Weights of a small transformer language model: biases.
MLP neurons of a small language model. Each row is named by its layer, matrix (up: input weights) and neuron, and shows model dimensions 176-239. Each number is 50 + 15 x the weight over its row's rms, rounded and kept within 0 to 99.
Before each neuron's rows, "fires after" lists the tokens most often just before its 100 highest values on Wikipedia text that the model never trained on.

fires after: " and", " the", " to", " |", ":", " or"
L7.up811:63 63 38 49 29 31 61 56 57 35 69 37 36 35 64 50 81 57 52 44 63 28 55 70 58 69 40 17 29 18 64 57 49 53 37 52 50 11 31 42 41 58 45 36 60 32 50 37 37 55 51 52 69 71 46 28 47 46 51 82 43 69 50 37

fires after: "-", " (", " ph", " grand"
L5.up834:38 31 51 40 51 40 98 39 42 24 64 58 43 58 32 20 55 64 67 49 54 51 59 53 46 64 50 54 43 42 52 39 58 60 15 78 66 38 42 36 44 48 26 31 68 40 54 51 42 91 67 22 76 53 35 73 55 52 51 36 55 60 60 62

fires after: ".", ","
L3.up814:88 45 51 40 65 59 39 38 47 52 55 44 46 25 42 62 41 58 56 63 27 41 24 76 24 45 42 37 42 30 55 37 28 79 70 55 69 68 56 72 56 65 36 76 37 54 51 64 26 62 54 33 60 77 67 39 64 52 76 59 62 47 53 61

fires after: "U", "T", "K", "G", "N", " Z"
L4.up801:57 52 52 57 60 53 17 69 39 55 37 51 32 53 36 48 63 64 54 69 53 51 76 69 55 62 56 67 71 36 64 85 38 56 41 43 51 41 47 29 65 53 69 28 65 32 61 36 41 70 43 43 60 80 60 46 38 64 44 60 62 28 76 71

fires after: "=", " Department"
L4.up326:30 40 39 71 16 55 70 43 47 40 63 53 36 50 32 60 65 35 93 74 34 72 54 37 29 47 56 49 42 67 55 62 19 67 69 68 56 46 67 64 55 50 55 41 31 52 43 56 55 71 62 38 42 44 78 25 53 53 50 55 40 71 51 24

fires after: "=", "0", "  ", "1"
L16.up836:70 51 45 74 69 39 59 57 47 20 60 46 46 47 38 39 52 41 32 43 63 50 72 56 65 79 63 61 66 33 55 77 52 62 32 45 38 20 69 49 46 47 25 54 43 52 41 39 60 35 13 59 59 77 42 13 19 40 59 41 41 58 58 28

fires after: " |", "\"", " lyrics"
L8.up775:40 59 74 62 59 31 45 31 43 71 50 42 44 30 55 59 42 78 36 82 61 61 26 48 47 56 51 52 39 42 64 52 41 28 52 78 70 43 37 47 64 53 39 32 42 78 43 31 51 40 31 53 67 57 62 33 65 74 28 55 85 70 55 53

fires after: "\n\n", ".", "-"
L7.up740:60 45 62 66 44 47 39 28 67 72 55 50 34 15 62 43 70 50 61 47 54 67 24 50 64 31 39 77 40 50 46 43 44 76 50 86 61 53 40 29 56 61 49 73 29 56 46 42 30 41 56 43 59 55 41 64 50 62 28 42 55 82 72 58

fires after: ",", " Ab", " by", " pos", "By", "."
L7.up369:53 42 43 08 52 60 34 60 64 55 53 46 62 69 17 34 50 47 69 23 52 53 33 46 80 73 51 36 71 64 37 74 58 49 51 68 55 33 51 69 59 61 67 55 37 39 42 49 53 66 43 50 68 30 48 44 47 49 50 47 35 58 35 42

fires after: " |", " −", "|", "−", " +"
L14.up32:43 52 64 27 72 37 31 52 76 60 42 42 64 53 50 52 37 43 44 71 46 38 37 60 67 52 60 40 55 74 54 38 46 61 39 20 44 46 37 32 70 40 22 64 38 63 22 34 40 45 54 61 58 57 30 39 38 50 74 25 75 68 41 56

fires after: "\n", " 2", " |"
L16.up420:61 44 76 36 41 49 42 54 43 47 35 54 65 64 65 69 59 46 70 33 39 42 53 59 50 53 46 30 48 34 46 43 73 80 35 48 45 43 76 37 50 38 54 69 40 62 36 28 62 19 49 31 66 55 60 28 69 56 38 48 30 30 63 52

fires after: ",", "%", " percent"
L5.up326:39 52 48 50 51 47 58 68 41 81 48 58 54 40 61 54 60 51 68 62 53 50 45 33 70 25 45 75 40 49 53 51 59 59 40 47 51 46 21 63 44 45 49 67 53 70 51 56 60 20 67 72 25 22 70 66 59 60 65 67 75 57 47 22

fires after: " in", "In", "%", " rest", " In"
L4.up960:67 22 77 56 39 52 55 31 31 61 30 80 69 15 47 46 25 37 35 40 36 51 67 51 40 55 49 45 28 53 64 50 56 48 46 47 36 55 29 58 23 19 56 55 44 67 67 38 51 40 53 35 68 84 32 47 41 58 68 59 36 36 81 70

fires after: ","
L13.up1015:74 72 49 74 52 71 42 50 48 24 69 48 56 24 37 65 60 47 23 36 59 53 46 77 40 88 40 31 41 30 50 39 66 50 50 33 36 41 40 66 40 55 65 41 71 43 47 53 48 35 35 62 67 44 54 79 45 67 50 71 86 57 40 65

fires after: "'", " |", ",", "3", "6"
L8.up882:65 86 79 51 64 76 44 52 44 68 61 03 58 42 39 73 65 62 58 47 43 39 53 39 29 47 62 75 54 51 35 56 67 73 40 51 55 50 42 30 55 51 40 50 52 55 62 31 28 28 42 53 46 64 40 38 48 80 61 41 42 53 55 53

fires after: ","
L8.up915:46 66 59 25 48 66 52 33 83 39 79 55 46 31 35 31 36 71 45 66 41 40 46 68 71 73 50 31 46 43 57 65 38 24 57 55 21 64 43 43 55 37 43 55 30 54 53 51 33 33 53 68 47 40 46 55 74 33 61 56 47 40 55 45

fires after: " in", " on", " of", " for", " (", " In"
L3.up1014:54 53 59 30 53 49 30 70 53 30 59 18 43 53 26 69 51 37 30 52 56 37 54 84 39 66 70 45 49 38 44 26 35 57 48 57 31 52 84 53 51 54 36 48 59 50 42 41 41 39 59 56 83 67 20 54 74 42 48 49 67 42 44 83

fires after: ",", " Lu", "pec", " A", "ula", "ep"
L4.up836:24 56 23 66 46 64 37 24 64 64 63 31 30 33 59 47 27 67 53 71 39 48 40 49 75 53 35 55 37 58 41 50 61 46 32 64 46 36 44 62 38 61 44 54 35 04 43 45 29 69 39 56 40 55 33 57 79 62 52 71 39 34 75 59

fires after: " May", " March", " April", ",", " August", " January"
L5.up106:75 39 87 66 40 64 41 74 49 44 55 17 52 25 48 65 31 58 41 12 22 29 81 55 53 29 33 35 63 58 55 35 37 58 42 44 30 55 34 55 42 42 77 51 43 67 54 40 21 74 59 33 79 26 54 44 49 65 53 60 56 74 53 59

fires after: " of", " for", " and", ","
L8.up118:15 47 70 35 61 80 52 56 30 29 34 43 45 57 56 27 45 46 53 59 57 25 69 62 48 45 51 53 42 43 51 40 43 41 51 78 41 42 47 61 45 53 63 77 61 64 52 50 39 45 53 49 39 64 65 55 68 68 66 28 55 46 40 32

fires after: ",", " such", " Ver", " as", " pos", " Kap"
L4.up434:44 21 17 63 59 24 56 77 71 43 41 43 42 24 32 36 55 54 71 71 42 58 59 21 70 51 31 44 63 61 50 60 46 27 49 78 55 54 58 89 73 40 16 32 30 53 56 43 38 58 50 44 53 37 40 30 31 39 50 67 56 66 75 65

fires after: " $", ":", " £", " that"
L4.up523:55 33 71 34 35 49 61 51 60 39 59 59 53 31 31 35 62 55 61 49 36 40 53 44 69 85 67 40 54 47 38 44 52 59 25 74 63 65 39 34 50 63 56 54 44 57 60 85 66 28 53 57 62 39 39 34 52 36 71 37 56 46 55 44

fires after: "A", " Lu", " A", "ed", "IA"
L3.up731:23 58 40 28 61 79 59 16 85 69 54 62 16 50 54 39 51 59 46 66 51 52 41 51 55 76 61 36 51 56 38 56 63 71 66 63 60 59 27 66 38 78 30 47 31 75 59 25 29 33 46 34 28 31 42 55 46 22 36 39 81 39 57 58

fires after: "\n", "|", "-", " |", " The"
L16.up850:54 63 38 70 29 39 61 62 56 29 44 41 73 59 54 56 51 31 63 48 32 49 57 55 54 48 38 22 20 38 56 55 57 52 57 55 62 48 51 46 56 36 65 82 29 46 07 18 76 27 42 71 44 57 52 42 50 53 74 49 42 21 30 82

fires after: "19", "N", "K", "B", "go", " Yu"
L3.up281:45 80 51 51 50 50 22 37 27 43 47 33 37 46 72 64 41 42 63 31 30 43 43 62 37 52 44 59 72 65 82 73 76 50 44 41 52 59 46 48 50 54 52 44 42 54 50 38 51 62 28 41 60 73 30 45 62 38 33 58 35 71 76 63

fires after: " |", "-", "|", " (", ";"
L13.up824:25 38 73 66 61 47 77 55 41 61 57 52 48 55 38 66 21 46 33 64 58 51 81 11 13 59 55 30 30 36 54 54 54 51 61 51 55 44 49 61 52 61 74 37 59 72 37 14 48 58 28 07 40 31 48 32 70 61 32 31 45 44 60 71

fires after: " the", " St", ".", " Cre"
L5.up890:53 46 46 53 60 49 30 54 39 55 39 16 53 67 43 37 56 27 46 45 47 74 24 42 46 59 34 12 38 45 46 43 66 72 56 64 83 62 55 54 34 60 61 27 70 31 60 27 14 37 42 40 63 74 47 75 70 63 43 75 52 74 75 79

fires after: " |", "  "
L7.up122:47 57 56 38 36 41 54 47 34 45 73 50 85 30 58 43 62 27 62 80 56 49 39 54 19 60 34 51 77 11 41 46 50 72 25 51 23 21 42 36 87 53 65 39 19 51 27 53 29 55 61 37 41 63 62 57 64 38 67 43 42 52 14 20

fires after: " |", " L", ";", " –"
L4.up311:38 82 80 29 30 82 51 63 36 30 49 28 69 42 55 45 47 60 60 36 71 53 47 45 70 40 41 54 28 31 36 28 39 23 62 54 55 41 41 56 42 64 62 38 48 63 34 56 31 46 24 28 48 48 22 17 51 55 63 73 47 79 55 68

fires after: "-", "ko", "po", "mo", "31"
L7.up1010:70 43 38 45 83 51 18 43 38 61 47 27 52 78 32 48 61 66 36 67 40 60 53 43 59 63 48 64 41 41 31 49 25 58 34 28 66 48 65 39 37 35 43 52 24 50 82 40 63 72 68 27 68 42 41 26 46 55 65 34 68 44 58 34

fires after: "|", " the", "\n"
L3.up177:65 46 60 44 58 37 55 81 37 59 72 32 28 44 48 60 74 44 59 42 30 48 44 38 87 37 41 55 41 32 38 48 87 92 41 58 43 65 61 51 34 65 65 60 50 27 78 47 54 49 44 34 47 78 38 38 57 59 34 55 69 40 47 60

fires after: ",", " ("
L8.up67:41 73 61 55 69 38 53 64 40 64 60 29 44 39 51 66 26 82 44 43 54 29 50 39 72 27 50 77 49 38 64 62 35 65 36 58 61 32 57 17 38 33 42 76 62 49 53 19 52 37 36 62 28 49 47 55 78 47 68 52 38 51 49 58

fires after: ",", " in", " of"
L14.up672:48 32 53 22 48 34 45 65 21 40 51 62 44 58 59 54 24 49 46 61 51 66 56 59 66 68 48 28 23 50 64 20 53 38 35 88 31 52 51 43 54 50 44 33 72 51 47 29 48 51 38 53 45 57 04 63 65 23 68 78 27 59 50 37

fires after: "-", " 1", " /", " -", " 2", "1"
L7.up408:55 13 42 33 66 63 51 87 54 55 46 49 60 81 40 25 62 35 87 47 56 33 55 57 41 54 46 41 48 62 57 25 42 69 42 47 64 41 62 57 38 76 53 64 37 44 58 34 41 45 44 23 50 59 51 35 54 54 47 65 34 24 62 71

fires after: ",", " as", "kn"
L5.up833:75 62 36 60 36 33 71 65 50 30 62 36 50 25 40 41 53 44 68 59 63 43 44 41 51 50 47 47 47 60 43 83 62 48 48 61 66 51 63 60 63 24 76 36 28 32 71 56 38 51 45 20 56 39 20 37 72 39 61 77 52 70 66 38

fires after: " |", "|", ",", " 6", " 2", "–"
L14.up201:50 35 56 43 39 15 41 51 26 62 36 58 61 27 41 69 41 66 20 58 34 40 50 59 68 17 29 68 57 24 48 59 38 71 43 69 47 53 75 45 58 79 38 50 50 71 37 52 79 57 37 59 66 53 72 36 73 69 58 46 47 30 49 64

fires after: "\n\n", " January"
L8.up844:35 40 61 55 38 39 63 73 58 45 28 40 43 64 45 65 54 47 71 15 52 35 30 61 76 46 57 67 61 32 70 62 56 66 66 62 55 31 19 57 52 56 41 56 21 47 43 57 92 58 67 56 25 29 19 34 30 49 51 53 61 52 48 44

fires after: " (", ".", ",", " so"
L5.up1002:78 61 48 68 70 52 72 40 47 61 53 75 46 40 49 36 34 54 30 52 58 46 40 73 50 60 32 23 41 48 51 46 47 43 47 74 55 44 47 62 55 43 35 77 28 39 76 60 48 34 50 78 52 57 48 39 63 27 74 51 55 46 50 38

fires after: ",", " |", ";", "."
L4.up321:60 99 67 45 44 66 46 48 64 50 50 11 56 52 26 55 25 48 39 25 27 28 59 09 62 46 48 38 60 49 15 48 78 56 46 75 58 39 67 38 46 37 30 84 37 69 48 66 35 62 49 46 40 67 69 44 32 75 56 51 52 47 61 33

fires after: "-", "f", "g", " sw", "F", "uf"
L8.up476:56 41 45 53 44 53 14 41 01 64 46 48 50 51 21 75 60 37 74 75 67 46 49 48 48 41 51 65 43 53 56 48 55 47 59 47 47 48 63 43 74 41 36 72 36 66 49 71 28 42 53 22 67 56 34 41 32 47 46 55 30 67 79 43

fires after: "\n", ",", " and", ":"
L13.up620:52 59 91 86 62 63 18 55 59 78 64 77 57 51 32 31 14 90 49 84 34 44 86 60 38 44 58 60 59 48 52 50 52 44 32 65 54 54 38 33 26 43 51 61 47 45 52 54 31 73 78 61 50 21 52 44 71 64 69 71 62 37 37 52

fires after: ",", " b", " t", " r", "box"
L4.up334:54 70 53 32 52 68 64 51 39 49 20 44 38 50 50 54 41 74 50 58 51 69 13 60 69 49 39 87 67 52 37 61 52 35 65 41 62 44 49 51 27 51 47 42 56 83 40 56 59 79 51 42 64 28 55 58 58 48 59 39 65 51 79 43

fires after: "\n\n", "s"
L3.up1011:31 44 26 37 55 48 38 56 42 37 68 36 41 50 39 63 85 51 50 59 53 53 47 53 54 51 70 74 64 43 60 58 55 61 65 65 72 37 42 68 37 57 54 55 87 43 34 46 64 37 59 39 67 37 44 29 37 63 51 61 69 50 49 29

fires after: " for", " the", " at"
L8.up352:36 45 28 59 65 23 48 42 42 58 37 71 52 44 73 29 48 41 64 53 37 53 62 67 13 58 41 28 19 25 81 25 45 68 39 76 73 48 38 31 71 74 45 38 58 41 53 61 57 36 46 50 61 57 26 54 52 59 50 32 50 46 57 48

fires after: ",", " after", " before", " in"
L7.up909:49 54 61 60 49 61 54 46 61 54 42 52 61 78 32 36 44 50 47 50 57 52 70 99 61 56 46 50 31 54 34 60 49 58 26 55 65 66 47 29 41 56 13 48 58 58 53 48 39 42 66 49 47 33 72 75 42 56 70 80 47 43 57 40

fires after: ",", "–", " South", "aph", "lad", " and"
L7.up936:47 74 37 31 89 52 32 51 54 53 51 62 64 43 52 77 55 54 26 44 52 68 55 72 53 48 65 57 45 53 60 37 27 35 50 47 41 56 48 62 26 47 40 37 64 68 22 31 40 70 42 41 53 79 23 68 44 26 34 51 26 74 63 40

fires after: ",", " Sc", " Car", " n", " al", " Al"
L5.up554:42 32 13 63 39 46 73 53 70 50 59 32 62 31 64 64 54 48 46 61 25 29 59 63 65 60 41 71 42 81 57 54 34 26 51 64 54 33 56 45 57 24 79 60 45 70 41 39 48 41 63 64 37 47 68 66 56 58 56 62 33 62 72 21

fires after: ",", " be"
L4.up181:27 59 45 43 28 68 77 46 52 46 60 54 71 35 18 26 49 43 47 56 50 73 60 50 76 39 46 35 66 49 78 59 58 49 58 55 57 50 58 48 46 64 67 48 33 51 52 56 68 48 48 63 38 11 26 79 71 81 47 53 69 33 49 43

fires after: " became", " as", " 15", " 2", " was", " 1"
L5.up835:61 70 54 38 42 49 44 62 65 38 76 21 63 46 42 72 48 65 77 59 70 29 66 21 74 22 39 48 69 61 56 33 47 41 68 29 58 65 42 22 67 47 55 36 50 23 40 54 66 74 36 36 51 36 60 38 87 42 72 34 39 60 52 45

fires after: "="
L5.up1009:37 39 57 58 39 35 36 55 61 33 43 32 71 44 31 49 39 20 44 47 46 66 64 46 42 35 48 65 72 56 55 73 50 32 21 52 43 39 40 49 68 66 50 35 25 60 39 37 38 78 34 50 61 59 60 37 76 49 49 80 47 74 92 49

fires after: " |", "  "
L8.up971:47 43 65 53 27 34 54 59 81 58 52 40 68 88 69 46 33 64 33 58 48 91 37 54 50 60 53 51 60 68 46 34 48 49 53 67 80 45 66 65 74 52 44 09 45 66 54 49 78 45 34 34 27 64 34 52 40 36 73 57 66 49 51 46

fires after: " |", "=", "g", " the", " was"
L13.up310:61 43 35 35 68 60 61 53 06 46 69 44 53 27 41 70 52 42 54 78 34 66 30 42 54 44 36 64 44 50 30 59 65 43 58 45 40 45 42 49 38 67 35 55 46 66 64 52 33 25 37 49 48 54 61 49 43 37 45 63 26 92 60 65

fires after: "-", " a", "'", ".", "–"
L5.up157:67 45 62 54 36 56 09 55 62 67 70 64 33 64 27 52 57 39 57 46 43 38 42 55 59 69 61 31 44 38 44 62 38 65 27 31 40 49 85 42 54 40 63 54 49 68 34 38 58 43 52 31 51 32 49 53 56 47 09 34 57 38 57 46

fires after: "-", "R", "V", " t", "L", "g"
L3.up456:43 41 52 41 44 74 42 57 52 31 54 49 52 45 75 73 37 43 69 50 45 53 42 17 26 70 48 50 40 36 47 44 40 64 54 44 53 51 63 71 65 18 49 43 67 46 57 56 20 67 61 37 48 69 62 60 60 27 59 66 63 35 48 58

fires after: " was", " were", " =", " |", "="
L4.up541:49 61 52 58 47 31 26 60 35 47 68 55 29 33 44 46 16 63 60 95 53 42 50 40 43 69 45 51 66 31 33 66 56 74 59 54 52 69 19 42 59 71 48 35 42 55 28 62 33 42 38 17 66 40 36 29 75 44 45 44 82 85 30 47

fires after: ","
L4.up54:46 61 39 47 28 51 73 55 74 69 60 71 64 50 70 46 47 66 57 39 53 46 46 80 56 27 40 47 25 56 41 40 43 30 41 62 62 39 79 67 51 65 39 52 52 43 61 63 40 27 58 51 30 73 48 68 78 59 51 64 48 52 50 44

fires after: "=", " =", "ulu"
L14.up376:64 25 71 63 46 54 56 48 49 67 10 45 56 72 59 34 57 50 62 38 39 69 64 64 68 62 51 52 70 11 24 67 44 67 36 60 53 40 38 70 46 17 58 49 49 43 55 54 50 42 59 60 54 60 66 52 69 58 61 76 49 34 55 58

fires after: ".", ",", " ."
L7.up816:59 80 55 62 38 49 65 49 68 37 71 54 23 45 66 51 34 86 39 42 63 40 34 55 59 65 30 51 50 73 60 54 72 60 37 60 42 36 56 65 46 34 55 45 33 38 80 67 40 38 64 55 51 39 57 60 46 51 53 50 64 50 59 42

fires after: ":", "-", " +"
L16.up754:89 48 45 56 57 59 49 46 41 33 26 31 41 41 69 35 55 71 49 55 74 60 57 65 46 64 44 68 28 43 34 37 60 43 70 47 64 57 55 40 63 64 26 60 32 53 45 40 47 49 40 40 53 44 55 44 37 48 66 65 28 38 74 61

fires after: ";", ":", ".", "\n\n", " Ji"
L13.up626:70 39 39 71 54 61 68 56 45 33 57 38 61 44 37 41 27 42 51 41 29 38 68 55 62 74 46 56 48 31 44 29 60 78 65 54 58 48 62 72 49 54 36 27 74 69 45 67 44 47 24 64 31 43 54 43 44 48 63 43 39 42 40 44

fires after: "–", " Fa", " fa", " Ha", " Mo"
L8.up862:67 44 46 58 45 45 47 30 58 40 38 46 45 32 69 72 65 56 43 50 39 21 48 68 65 72 57 64 55 57 78 47 51 58 28 67 38 29 55 65 49 64 35 49 64 29 48 18 36 44 40 21 57 62 65 80 69 57 46 48 45 54 86 32

fires after: "-"
L16.up59:39 59 31 53 78 75 53 56 37 74 67 40 29 24 64 36 58 56 48 77 43 36 33 59 35 55 27 44 45 59 24 41 23 64 49 46 41 37 64 68 55 35 78 33 29 59 45 32 67 49 54 38 61 71 87 55 67 24 24 64 53 67 57 38

fires after: " |"
L8.up295:51 58 91 70 32 18 55 56 25 51 25 49 38 33 29 32 37 71 59 41 52 33 50 56 58 42 35 25 63 51 33 39 37 54 46 42 58 63 56 54 67 45 56 17 32 68 58 55 66 48 32 52 39 70 54 51 45 62 62 49 54 87 60 59

fires after: "-", "=", " (", "\n\n", " +"
L7.up231:67 42 68 38 31 33 59 53 24 66 52 39 35 58 53 38 52 79 30 48 39 33 27 47 62 75 72 56 39 32 49 29 53 49 25 38 50 36 85 76 45 22 31 70 49 69 52 56 31 63 36 71 73 64 78 80 55 56 54 46 42 39 45 62

fires after: ",", "em", " I", "I"
L5.up615:53 86 58 47 40 26 22 62 47 40 47 41 66 22 46 60 44 49 53 87 50 42 39 30 40 74 58 49 58 42 38 59 74 53 33 44 53 47 44 44 11 38 18 47 66 63 36 24 61 33 44 71 55 53 66 41 54 53 46 57 61 46 36 54

fires after: "\n\n", " chair", " sw"
L5.up711:41 34 66 40 62 55 42 50 07 54 48 30 31 60 43 85 58 62 49 59 28 45 57 39 37 52 40 85 21 35 64 33 58 68 47 49 79 90 57 56 52 40 18 56 56 47 38 33 63 64 59 41 22 40 06 26 53 36 37 58 46 54 58 70